{
  "n_layer": 8,
  "n_head": 4,
  "n_kv_head": 2,
  "head_dim": 96,
  "rope_base": 10000.0,
  "bias": "none",
  "parallel_block": false,
  "beta1": 0.9,
  "beta2": 0.95,
  "warmup_steps": 245,
  "decay_fraction": 0.359
}
MLP neurons of a small language model. Each row is named by its layer, matrix (gate and up: input weights) and neuron, and shows model dimensions 128-255. Each number is 500 + 40 x the weight over its row's rms, rounded and kept within 0 to 999. Numbers have three digits each. A neuron's up and down rows have the sign that makes its largest values positive.
A block is one neuron, or neurons of one layer that tend to fire together. After each block is what it responds to, as a language model described it from the Wikipedia text at the highest values.

L3.gate156:535468563443467444533477489501522506531550521529483600499515449468434500456467526579497469518446507489509500532476453469448508536574494495574464485429520515432487510499460571577434470559478503464533503427519512458455491516434447538457474563508517519543488614563468526457483536546483510514492541543453554581424535491501528575537512440510450494513493455549493495513544551494483454505555
L3.up156:516569486526546514498494521534494468457510528582491480522512484509459457439454518520456505564526525541416539475470589542512506450432487564497492493496508571509524501507532511520507534456467428502508482410434615434525545500477476491516546447467477529524550503422582454414534455465507511514496507491557463490527466508503532542419424483536487474491560474476537518467487493531508440438518
L3.gate168:517522528462530532488545520526531527523502458552519468496531503488486557442538559468465497529509504496557469445488499406486521557495489599586543495542482496500470578469522571490469516450418512487571407526497522504503527474564538530449519519467432543553504546519526465535502419524530515442483489460445509534499528465443463512486510541496520466554500500476505491488552482533512501499472
L3.up168:543490555469503502458590490538520533559531468492552497552481454542508577467456573513475515483484516549535512481544516456477561491474529602508446552518491463513607494456479561528458458512435537548540410504512520426483505491547503525452524502424479556475523522463487536475447481535471527472549493428574519549509562501507465493539535444582524454506499520556515530505540412480491491535602
L3.gate236:539540471556477572397499515468449575540424513414476465535533540504461506485445559533401551504528495521459560513512508500509531530571484537513556413419413531453494500478568496545510512526499475477521570467495449456497565419548485500534549475494484541517554490488478452429436502478524494480506498553559523454528474421480447502520502470489471413565444442476540527517501503482592513517573
L3.up236:520483502496473510492557539443460513499508498528463449533500493487449455510537498428431573464490434439572540489431544549459472503496583550493523427465513578486470466574566600508508444516463527497529538444487465408489552537546447462489500516492505537556549601531496496475500483499498464485525423533487532508484491568497456534591533512488425432560450499497448487479550441520504518527575
L3.gate341:477492523484471460512534559460471509483550489464512518529540446412484531472518563473450540523454547493486489549473550511399492438591499580499483563435492437470518536512549447428515430540487522515531358545546559481458510441523472463494544486518537471526506544460493492492536520527553476519464534523575494484518460478495432524487496487481530454480479494513547577480523472438513529568516
L3.up341:468515516515512431553447485475537505444498520617531512569476532462512488492502553508458493522425534542511532511498520510508460456557433547529548526519512567465533461465508561529507422492485534456464421571472475501457481514430450547613487463509427497509485560548525442533488438564506453433497493449423455495464435447432490477541513513584498554476494448509564533517483538481519474438522
L3.gate663:515419545493479499477533448531476517491467423515474554564436467523412536480545448473499529516461512506494491500522491431505511557544467461513476464506450532444530520502428446531497462516494569470483443518436586455532536520505502456460418513530487508507509592498518585468453497528495494468491506545503554464519505480462482530525503521542579462519382517515552560509525542441562527506567
L3.up663:481510479473448511447431549521490578561405473489514525484520545535477506475485481480485575479537472524445411569517476465510520484473491446437541545422534520498457490542455500451471547462579485447532479471520540517498487489476466540495517407523555510531529481522452488377517554543567518534472490461473497441517567514498463500564528452487479534512548490562532500490559389539496505472506
L3.gate686:498495534447488464448528481538512465455494517521528476439515465480527558421486530512430518527555515528489506553486451499522438524490503552466469562500481542423514555462539508526416574512482514526499460476523494516527514475501548478531485544494454427494556568506459492411492617545507498594582532545556441473518566555489435525433548465534490409501400511535550573566522440483508494469493
L3.up686:561541422559532515430512600455509518450486420477507581440457449460546500510552496523609561541504525517485442448484561487462537463495524530575445467499530480504468559510553563506549497538447485510509453506477570524450520497513478537469443443464508518539493465469507511514516498499500428504494504503470498513486460444515508487475580411515557468470519523558408485512498475500538503417538
L3.gate703:517472507451495559467472475548496541488490507487474511454498506541502472460484490461464492537477486447544464502535560576470477571549505559456503456545429434411573530439410566447537559564383539429475434507473531454449545414493415454467582464499532543633482548472510514401510503536495441435374473490604572525474499496418496574523443459530498495508441530484569536479518496404542509482438
L3.up703:579549548525443487458456565523527507473446461496575426552483500435537505552543521531450462564492509460532500488468490508473442484559496515524470566468516523454411484460533502479570528466463486551504574508469492477481469492490517537528527484543541496510512521471493524467540458564498462559500453460522512547497484458490501495535478516516520480480520503471494538528531479459468523424586
L3.gate743:495478459547478512511568567502501461527505490468516469458511485483464547510509453539473503452468522568462552494564443400514511522496506507400441563513520447439435537497548428472431525528438517544567452522490550468501543459488538496564528498469486563558549489549494514467557507550578530511510414514456537524495482414451504498546465478433472544590503512451450510535528531460487568515548
L3.up743:495462460468510512509531506509476520549513488526476477499498462479480537459521494547514455495470468485485495518467501484437461524500539487480507499536560561428492507531484454451549476517464521475546462491524616526440532489508500551484487503545438458607572536506443499460466536571603551522505445481488470493487503462459416524503504496462481538520491451501519541534527507447440530541505
Middle or final word pieces inside multi-token proper names, mostly foreign names in lists and tables, e.g. Zas-ul-skaya, Valent-in, Sever-us.

L3.gate105:438487518401442538526452525518415544507497511456447494564445519500524442508489527484462526492516465484494538433535435506508460558472508557486469543479488480407477488507467594556444557512456517552558491495529462545530500425564475526469471463517502430544527531481568537509561547497437457536504486476570476464531433461544451525471540493407493441500449493497487468518436476520504519466532
L3.up105:511431543497545492434574523594458498449547512553511493539522468538525491478528468461476598495519539497491529538484484436541510520475552554500517394468517553497395515474472516520504528457479495434482530459435511510458516495551405481479474512458469515542486488486486550430561510575596507478471507474465535506513531521513486537479484483499478507457481547516484470582501496521523474398483
L3.gate161:519432522497468495465532559503474477508541431474536483527491482531510520476462416484424520501436499492491525487456583537510437476563539548449478513443498510536495456638395456543547472483471526500518385412466544544498416449523492546469516468520493380491570527478426538493515539518545481533483524505606489486587488469522408505504452487458483505498481493524512466578429536467482521552567
L3.up161:532487488458521493507518485510501540497504498543475520491547470499502476492438567497457432572399476463488450497532514574477482464564489497572452527517483574469463491517484460561508510465418516518466418462557504546544563503463511529461414455512461512567556518460478495492524502469522574531531528471576545529529514443567469521501530485459481483483515451515557500538500524502465460408482
L3.gate379:451513512491489527499506539487495506509476459440508480556495497468488501525479450550506482533503524517456597489550504443485479451398534462413539490476488473424489448534481394500501444444479494544563488496495469533483458475492523493433463445508513484504504487483561529548510543521409400519512497486515472518608469459518493475465500485438597567470475480462501514524474528485454549566515
L3.up379:474511456532422484535487501413531472542572488485419439526564542458497509543452508553556428438555492521526434524524489510494472471534502488501481534511504441555434510504548508521479525451525453548473526513463439484479448505492503523549484491471518495496457519491554540497480440448474476528558570455527510487491503476560522459434500474477550532499474493492509456581497497553465548561484
L3.gate430:467438561509534485421523458488519497448455509493506507503572581419459508455499456471442534519515403490409531527504462527512487572502491485503489389435537520557551451501420475488489473581448504554545449479490487464430470399559520502446459418440492440515527540457521501484493515462491446503498449532551511442549476478494549491513483470441494429499507469523480500520565483507502576529515
L3.up430:483499460429541514450447549538425475468551402524499552477558539498559522506469455524462501502523496512430495524506521466403542503566473490536580541476512429518419496478556522539554411499461526450505559466502425483502549448572511489499472453490549517500557415496502567519527492462500495491481466482459465425563518511490516477435533471502500562510515525511517456511449503575497502508505
L3.gate613:502533474540445482466521531499515492505576440526490533568404504500499551489496453463488496529492476437478424495555443474492512541553525509523573480474512494549528508524421508589547506521522464549471492473514499523456504500514512497500558454490517442441519498555474504552446530505485472461521482482516505436546479575570458519522529449461568478466566423565501445475502456466430494553595
L3.up613:471494467446501455522433491546580484420508535486518473485525481443419490432523501501474472501528472494459575638413456518473450443510510461510475442471580531507498468485522513568495458458474547549531466570465455513466481513523502535438514460466535502584511485553458541534536456554513505448482499463497531547474515579501463482476546476470511421517479487492478523523451499537453551463497
L3.gate636:427482465489544509493478494536481519461543471543458489580525461455420484455555463520552404578464471478480542578544513562480516534492541454440440493486500502446552531537493482580496483562507537535520455490504467532468549418537478523560516474508491501478552507535535508506548592554492508487443433465507410459577479434513561434494575494475488506490480564561453516513469495476476522579582
L3.up636:453433512519466507457452535542560558535489486574514507481526432488533474503472507446486539507477512470541492518557507568452445554547439519469497430481512510557479510530445529513444469541580490489473440456505418477512495524489526463546496473474516501498475517590486548495537573457495444491574483430499452482531514434533468500507540558499479544505502485504523456468527509561549541446495
L3.gate650:452473515419513489547522485540481537471498478593566536557535479416588465512506518458467487497557513504494503507433523497423419495499501554527502483488512441472516466489498521456565476490501591491535479530543496531548474527510517554562477500449519433524461472473482621490522517527424480443481420432577447466539478533474462479492481468500596518482518467469535493483442483486474479498587
L3.up650:503492553541457501480525574489451574443410453565480544452550538506409566493498490507477504540478538513570500456506421528519468609533462491499498472491509442541454468470467517446502428543477468452484469529497494516408533481496559587493480559541503486466510488506425491441477504537479489468541512493518479525550496479464486522528568503412504497530452525449522577477559505525471540465462
L3.gate678:444430559551449517487515528495450545531565465475475582421538572436512496541450493510501532498433452472440501498514440519496512473428480521514491524523448474514521538496542510587443475495523522493571483465496485494433477503460521499474488497536525505502509580553485486550517498510486461520540515448539505470515526487474428504520499457507510520560463491541469559530541495500521564569530
L3.up678:531457508442519468457467507471478543547472506472526460471507568467494471484544468523459544456506491533395475538516457479492553532498510477525473519406504513473537553471515531500455468561562570422467415524458508497513536472499535486559536497501538508460470493575516526487476515410553430433432523487466512430494474553455474512458495489509446519499475528577522435401511467518513502549498
Word pieces that come right after a short first fragment of a word, often a/A or a name start, such as a-kin, A-er-oflot, Ra-ko-čević.

L5.gate152:570485502524472502493452535501500504484453466464532489508444576504463564496531447423483475503567486404531489428498516540507535550472515543535415498442512451447469434430531479524461498554516483532523434522505490466560509503560502465412500485451502422521435381470469525541443475553485520488525522487526442484540484542549481443496531455506448502503460528478577513508431485517493588527567
L5.up152:445478496442514467466557386500451537551560515470498421495457506511479471465492458506498531488488472433535553448494511575552487479485504529466447541470535584481445539382465486428471573514528508553481548507521461513508617542490466458483526499479569451527501559470520531491497471496535484462551524484501429488452504503486457535531530495506559541497455543499550517513561500522507533490505
L5.gate331:534490519523549517557566559497450512427421536471522514508522446439505405557557505468462524529436500562492450454541430531540492502497480452511426475539479602450545465491526599525516477476444476481486445503497455520472540522465409496506513501463499451527481516502510457530559461461445543486452505502416505562457494490524526532537469483475491560506471502461507546478445444504485528481480
L5.up331:502523521493547518496485537513497494535491518445476497554439512510556459543479595516508493499473479498506568509525488536557449452550488527474509460496508541508492538503563532494521519521504534499486515432449494472472484517610481466469514465462456477471527565556469439566552498506456519557523576491480500517537474498433491566507471502495525416541496493518580578496491528493514469434473
L5.gate416:564516567489538555508524440497429499536452513399518518476529515515485485561570519581360471469505468493529534519468440462522480517519515460461538509468490445477511512510483516509523492486379511572503435470490514540465577502475494466478505501501539491501463565546498478458548443552537568540503384513568506533476518572470491477534491529540472508565440461527478587444516557532521543502547
L5.up416:515527509476486531494469544430480546499507518512449457476443554475477505466493522558443467522561449509494523552472530572512443457516548474513499465421474525456533496514497508483495519531498451610456480477428479514472561527511493521525535356535460553525481502541499460537536483588532500544529486457498517522537480528480523503495512475525457521532522456521574515483437490486417544523517
L5.gate444:455474528530553508506519504468399495453470526508474468493490507438442494554497501539482418515496466497542533408457465483518465454485487561525496510513566551510536459483462479505524532532449441536470486507479440480508575475480529517508511456485525556532576483480488540527499444509506519550505487536381476524519443451497491560571463442515495553546534506477515518447452508525520597505522
L5.up444:558515455435425567510482552497431480481472465494504464493478459481470479557486507458451540493490466441531456461478425460509510521432501481509489573403569532515490487448502470431573524524527425435511495501495542500478516551468501502520548509433543499502510497518466535510497484523534488521484480576506476448374552505537498437498516517553451558512494548467465496494529481573546512503493
L5.gate632:552434501584466519542511435530444472532563554558566540502522551485520488493512542480493514448469422515478540604563497489548560541466507521490492519556604490547491479486511510495465553516520525530451539481549540480450549452565481496492491532547505504459486494567545482459472441521495512480568527488544566477476489481474532463561464478523490465487497468584466599453522497444511455499472
L5.up632:529452400568515551447547560452497578502528486543477477494426508534525560521506468484515536507539509510469476509492439494489501537479476476568444512531465470509525527486512462463440518463472503436499570522510574491486565433525527488573455540469492504505533522544547518498428469518617578497486510557453486452553440509476563515484502393469511522521452461534542525455518517443381425469512
L5.gate674:463479481446489536482479456482473490551530502443471533519503534490521531482433460495426538489518509476528469481453427495518488461531505502540435486512496471484543482532531470467513471545492513524503495452437492462481491481419531527475558497474431483462585531510486477512509498430554493466519452491478588485512508458535532495462441466491500467647461466541446505479461519584470554507583
L5.up674:528509480567454527533442508494438433573544463501503466419480539518425520527501517483496445437478475550449515522522466471564559529441492488511542536481544533498451456432536480485517515538497466468539530483535462456507535493474565468536484483450465501433518489539574470451528604476437388520535469455511538550469436463507486518525496458470482512531448451580506537418512494517454544508589
L5.gate710:450497545516528534524570542506504520546446567476442526439411470499470498557498525541461501499514486480570485500512461464529551434400468461453458532429515581475541544510461496503492505519463563532547414495512555512457547569530495547482491470534541482463527489544590440547503538494493465446506505582550486646463514523531555417572477506393479532510480497518566521473518517498455547490507
L5.up710:600462552471466449496610524530517507605534485477548440483491520485501518539493477501461496481449431543604545539510474538503439552535560495481497502471511437468479558485472529507471555468432475547426529513489510449508519438509572450529498495481409489447468520589460491493543499516566520521509485490541569505517485453531510525502482490429535437537425490550466504512569522452467486508550
L5.gate737:530476588416499511485585467578523407503488476491512442509432485506468532503504542457473462513559460508505481540464544609473572460440574513516403462437467487425565529507446446452465433522480457592461488444472477507510565480573483440536550466516508486453525544522496489491507455556557527567520387506496471494553520508508489536511529447501417517547445470534550531413497479539471500475507
L5.up737:561476518499464550541449550519509507506483469462504488434499474554436534459466509509552491515497493507530476533511489423504530448431547485508485507504487428540606517566486528479430472536547456531395438484482524487557570538518466490486507468518487550487532471479513421465490490545563574572480475487492508518564487603485564479529501493544523520500474543516523499469538480489510536577437
Commas, "and", or table pipes right after a person's name in lists of artists, musicians or players, e.g. "Daniel Handler," "Stanley Hawley," "Ann Rickey and".

L4.gate669:461463547464552523500477519478529495596531469454519468524492542537490492525450451540465483536425530519597468454483471462415483548502476484488432588487554490525530486537468510574502456465503596549560553485469583518541513500458486521472480515515531487487508489508535510528477506489417535483575456532600482542576451567522571534544519499494450521487481487474573472530510533501551565541490
L4.up669:450514527523526461473490492502455475502581470498510523486543534520564476481515521515484555485458495515431495485495489509498579468484462451538481459538485466522434528402522580423476532529581509441536477504492476420517472499495476427539459544544508505451557477526467463495526499457518482581468471512584490468565483568539457496489554519537505488532552463454475452518526529554508503595513
Second subword piece of a word split after its first one or two letters, often in names and table or list entries, e.g. e-as-y, D-ing, He-id-elberg.

L4.gate544:507480477463498547463499486552534461489519479454499480478474463438482564518440499462562494531456542419529485526468512445517517529443502460418513505479490497395480495545489506490428519545500515501492459536532550495508536498520458594565527433519516451547501532550467489442523492432664420450483404483536480506491530479471497543475453492434435527478495471574510556524497506461506505537572
L4.up544:524456473521505485477519438472508536544534458406502496472473528497536516500459454471463461472471465486507544530495490594481491562600430495465438480507550498461514475500502501461523549495522492489546516492487564440515445414521516477533511481473505554494597493546503463452471541504540529523472451551523439529499456537497486480507490461447475394480469484468494465528506475519450544491582
Word pieces inside multi-token personal names, often foreign ones in tables, lists and bios, such as Sal-im, Am-ir-ov, Ray-mond.

L3.gate108:516451538522558436501540493493489488462518458444532511460477539510414477562556547534496502455449502463507560556536469488447475504497461463404514546505495536465508499451536521555526484522474458453485494508478427529471595544531462466446537501469513523520508440483559506487425517467483530477483437524544546501537440537544444532480461522447526556528469460542521471487459541517520488510516
L3.up108:488475517573483436512471436502455425511492592454449483442468569523464480525533511471446565443593585501573581520506504553497430513446415551516534562528476455555503494468486503516540465540497466528504610504505513506586506467494540520457507534428434518505576448511495539487469505471444545465468479552497524472516514529481512493512525579506512524513471504469521464518478450552527375486530
L3.gate220:542482532464473413410508477521454516412501492446466462462452474466462523527552508505484564535482449500526540544544486469504470483574476510439447509430530492506564516485479480546451556459545545468408509524510458465543474432499534518462489547537482463496518474403471475439478497444535463489486459538531519552531573565490569519490460433529522548448507495521467556504461538448430499430497
L3.up220:521476514490528521493496400476495540481542425467479528568497509549516517506559444507527537495506528538490524490554475414428538461549545472492472555502531449511542511443534536576509443445498491592463415485535501513591431514441494498527543506503513511430480408427531586512493524492508390485446519556472458559498524485554453497434495513469509459537503500443501470507577511521505455481496
L3.gate264:442442507467454522494487507438530547459439489542500505568542437494458536502570497496522482483529486485472551518442463490493464477526459549521517505515473518529490455518552462471515471448475464530467490475444505498432512521509472608490472495531442567483489608489546496542438466504416474540549557445463493485466463509507531494514557574495556478501467461452455490515482469420489519508504
L3.up264:501534517571480537526443535514504488451495434546490521524465450461545471556488493484477518451470437513509475403538515508445434460544497510456497465485540519504448424495481506547524495464520479469557514551532504499552456519469555446528552489460416507457453484392499557549492522477462487539421506533427532500478473479507485523509543538492459551490530470458428483544478455563540389497501
L3.gate444:469510534507512558493491491479540498426553431441575463473485555539500482490562504539513490452604468485476520413508550522536496452505496455474476583400481513491509514498522531534524468481455544474557499493467504473473574532503534490408434516481481530470553533496497530426483478506524522559492526473533532495512370509540520513584438487469606538499479551454562495449395501515544436575487
L3.up444:450527540550366473506440464518541449489449495514501514435577522553551422483511505567476548463516474491549540519526537605508402512472555512519466542516479459549515482493539529497449500530432500526525540484513555555534513448541546482492508540432455471457495582492533512466513555479452486520506551498519554508543477481497552518552532548458528498535488459476524475524425543505522444472503
L3.gate474:537518516467402521494472505471451463410600471494515455477437534477489492480487477502522488518482452524511478555522508549407594517531473541502538545467536480447490499491534530576516524466498547549475483446527436495544510448514481471516540528503541501495450492551513495503558517474587463484501517467453524485532492559526468532494568517461511531520509476555434561521532545518474534503503
L3.up474:420538493445477492488549548469484451492575434482620503538465406599525471486476498489454478525444536551522466441450509558421552494445488513535450606507465555481471516495521457489490443476533551516472470510510580500509515485505563486595459535570463544495517514436545543464520544506504486521496473497484484525469577484538578487489526546530477530548478452444473547503579544419533483419533
L3.gate508:535439558468506467442530458516370555552569491507447461453551556484408466564512494513502520479477541484542530521543532455472407471562493492467482531586526487481515484450520523480511507445575554411491440528483454552529548496426521546431486482432515514510490500474519548594468522501564548449491474506427483526590468516448464454522498488418527469554479522498533457464453528549464500474485
L3.up508:578443515487541544380530446573482558528562476483527543505478509492445464525486477511520587565540510562483485456552449493498429458517392473507509524517454464494559518447438475475534562522521505483509511542526501515514472566482538478533505557474471469462562457464522498496493479536525566439599486509484521504554493493498583466475565530438564507549506462571529508600567493522549521453507
L3.gate643:515511569519457509461526468511453517518494448466466540442468536517531490505519465550528542514509505513533545555506518495452547438419473493447401487516520506455513499494464581497517433518508505529613540499555503481463517449531484448495532510475537490516544560531569508479482546435479503549449501531477481454530457496454445509553491531428445551600456469464464492475542531482465492539513
L3.up643:574561531496423491471504479457538528606528502509524501447494503531460501491506490516556547494565553489486426505460539525512437568503535505519480459547483508436450527440421451484427571556519519427486530472477514540496546537453498593547549497464446547508451565528405490441450519513546439554513487491507521494448444467473494491468534499518511526540516440488510486491529514487496510437494
L3.gate647:491534539451393542535498433497490416489533496525515531482484564493485524557531517498424474403531498568515525506452457545500410451547481552499454562515511470458511508477501480507490523487442497504506509541533468576607512404382517492494513536451497518498471522481468579499500500478500510493479529484488462437512384494510423487475596530471521467464553467553521493547470528485526539495552
L3.up647:435519505540493521477491525505482514483504513477484585498472480456430430513476544519532523561520526535455546478523533481502514500423466499481463471447538537464520446473436546517480457488451573497556507470478438486421504510536583492440487540516483419378451504570422523531531526557483505481484455468430455468530549545527483415462531524519446465485474564484523428464543493505444395471470
Word-internal fragments inside proper names, often Chinese romanized names or place names in lists and tables, such as Hu-o, Xu J-ing-tao, W-ang-echi.

L4.gate130:539452455476470483492570474477468496469506488489518504517505450495504492433510491491445488500480540491497449535513534513534505481570504548486511556436556542535513510591503460511424491517559502438518397455457501535473538446452457437521483406489584528536540477514490527501532535541564496478572484463511429532498448473458495426508550502476494459529492484608518580553523474430502431498493
L4.up130:528513500496517480540537569494489570514501536467491439517541501528482556478508493437497419473495496542508536544455533531538490479539556566532489441490521493555458472484569501477432461541521445518488490514537498548460537413523581496489564504477497481486540421439485503492567532446594561484494531573532471507547574476553498505499561412415518475468445540440467470552491497501484538476520
Short word pieces in the middle or at the end of a word split into several tokens, usually following a short first piece such as a or Ma, e.g. Ma-g-nifying, sca-ly, a-ven-ge, s-y-rup.